From a checkpoint of a small transformer trained on Wikipedia.
Architecture: LayerNorm before each block, rotary positions, biases on query, key and value, untied embeddings, attention and MLP in parallel.
Training: a variant of Adam for these matrices, 7479 steps.
MLP neurons of a small language model. Each row is named by its layer, matrix (up: input weights; down: output weights) and neuron, and shows model dimensions 256-351. Each number is 128 + 24 x the weight over its row's rms, rounded and kept within 0 to 255. Numbers have three digits each.
Before each neuron's rows, "raises" lists the tokens whose logits its output raises most directly, leaving later layers aside.

raises: " record", " average", " temperature", " speed", " pressure"
L10.up597:083121152125151170164142120162168107117107103129159115146110166121174106116140113119190160094168122134112120185125158118135114105102140166139159138113173109140099133186163126138128121109141134123155111146103156114117106097119120120094143117117162134121096160154151120146140108111072118126
L10.down597:146137141124160127082140118115111104156123136149108084100144132129159162116116118167175084150128109169135087107109126127112132107111146098123147113136120104126138150138109106139131135139094128135130111127171121116124135098182101131110145137123114109115116109100141088145136154092108143163

raises: "aged", "ins", "ue", " of", "age"
L10.up1182:106178093159093133098115151108119122167136112111153156112142167085127187171132120167104136115066106162136149130110098112105132144157127174134147148134116099167119111099158110138143094122105097132128145152102180138095101134100111114070147168129150116115130161155139129106098087150148121120
L10.down1182:131114148126119114128144137144154134107142122137127105139153134155111113086154141106089068111138132152108089083121088157117123159167138144113112108120118158113114085140074095147150123130167144137115117167138113127179162130154096127177143127115091112153132117101078100128145152104130131098

raises: " review", " reviews", " edition", " liner", " titled"
L10.up1205:145130138107123158107137139138153118154099148138175179153133127139153104142102176126114139104140128156072135159094150142142147111125119131111122120141112173094094109134160119092137143121078135083151119104138177129127091121125136102118154135139120141171135110119106060113106096112132118135
L10.down1205:192154118161107127111194135093097134114134139109115154127178161093127163141117119108121117149132143146160124179099146093128110122131135127155177106119130119109138098130156159123123171156112143102114129090106168112131104112135112144124172102118101136142129136085113128166116142131166125147

raises: " it", " them", " this", "en", " the"
L10.up1760:094101166143181142106107114106154099179088164112113168143126064123109100127148124117164142137099151148143165146090130124138123190135162140126121130165165127116131077152156133087139107112160120111143146166098151174063146111119094121128128153106148122127145137114131129154123119108105112104
L10.down1760:167133168095192107121137158078083139109122106125119115152140143163112119127116137138131162141131135166136138106134146121128137119107142111145156132134143149099111140157196101148140132107135158094122097119141128139149161130134127145130094153109117122088064185164120123147110135154151129092

raises: " school", " School", " College", " Institute", " college"
L10.up2452:121126131110147132136118135124127119197147100201144158137106097145157094131152142133111126096134126169085134143104124122120148127089133136136171171124124113128104119138090110118127108052155133116137129125158122167107086091112146125167145171104112152155081121140154119104146135170123132124
L10.down2452:137164116125113144121108158166129080146137115147105122156131124134142149112139084101134133132124093156130137114148116099155089072134119138146166110174177123108090180152135121094115150112155132119130114103105131177134109080129157156168139092104124142158120140122138116142091079155158142133

raises: "ade", "ays", "ady", "ay", "as"
L10.up797:086131127103143147133115147083170084150133116154120148150091155108136121117135124123121133113138113104135083109165098139118124131143134158113128146117158126143140100116185139147137064133142133134102156162119181147158138120122117078125111140105098128125079160136146131144108117108167120130
L10.down797:135162155101153184102143121137133149115143137139119149138108136157131104098141129121155129147132153091109116060137147121137100131170123094120123120151118137141136108128137111125141132118138135139150178123144137160101255099152108086107104137135095137153115124150139132166145133099185145112

raises: " which", " there", " that", " between", " in"
L10.up1056:115132092123097112118108121133141128108118098103138152113131131087164149122105134105153139146111104140133073107102156095178114084118130152093134116156135129168147105111118141137134144089127131112134123123154141117112122126127155124111166107155127150110125106106166120145070095155105155106
L10.down1056:133117195139119125123127117167126158115161170133121115140123122157107132174155141131104103071130151156110153146149125193062135162146138145148110134108102119105117132116151120122154087175146140163117135110097147131155110140098108132149116117154151124145132154154110134104203163113128133138

raises: " it", "ty", "if", " they", " them"
L10.up545:128131136155085135126079122114137086137113155134128167130141106159091103118114147100164113128088142111148119157127144130166134133153152132115145102207127126121091110125143117116134157136091115172149135105139148147155108129149089109144096095127162160128133110104144055140139064128156146128
L10.down545:174154125074163123138162150152099132146104148141095140121121161115138108143164169146115117137154080130136123113123139130111126128109106129144126142109114134140122121119129156129132091067137103189156141166117118146095141185135143124143137146110120126141136165161112132122160185070140136129

raises: ")\n", "|---|---|---|---|---|---|\n", "\"\n", ")\n\n", ");\n"
L10.up737:115139157098113105174109135121172115128087105136137146134114139107119132133149123185098142129126141146164120114125144078104149134186120112127164096122068104131111157106148140135126146125099153109153133089133139108129127109176133125171156172111111124129143103154144125105135129117191094089
L10.down737:102106128176132142148103142141114110130142122153122097150150143127119115125099129102163131100153130100156125131106120166123147129116115150111147135151159117080136128153152143141124119170153102145126138143093114147130123108086121124107135116124141102115139105124150142145132097112100145156

raises: " \"", " \"[", " “", " '", " they"
L10.up2466:085125153120142146115093126139110119137139111127120112150130102056123091155162153124133173105185099134096141162136110108151132127129109097130153109189119143123140128112152117156159132100109149101110138142176156122114106158108131092098151144133144129139160178127096134093140116118101125078
L10.down2466:087121121119147126141116139123130126135118125171075088133157170089090082142166092116154146112116130080134125161131129080109153127134127135138137164145144114162115081098143137116151144130145164091139117129131182133125129193151121115100065136153137132127125153121117106091180116106125164132

raises: " places", " plays", " matches", " works", " sets"
L10.up2940:134160120148088165150152104140129125120133134157172134128116149141118095162125108150123150100117141107111105145123157096139112145090147107108130137116088140139130146089138163146110148140143109124126131098141119121059107137114100051154143132165154124099153108141128152136153103116070137099
L10.down2940:105136110116157122118123174153142158077127157149159105117140150163111166139102146169142108162123119118115098145112105153109155126169135110167094183134096102134149097131113152118132147155082121109153156189173104103106143211124117150149136115099177097145146135166144135133137135114162128133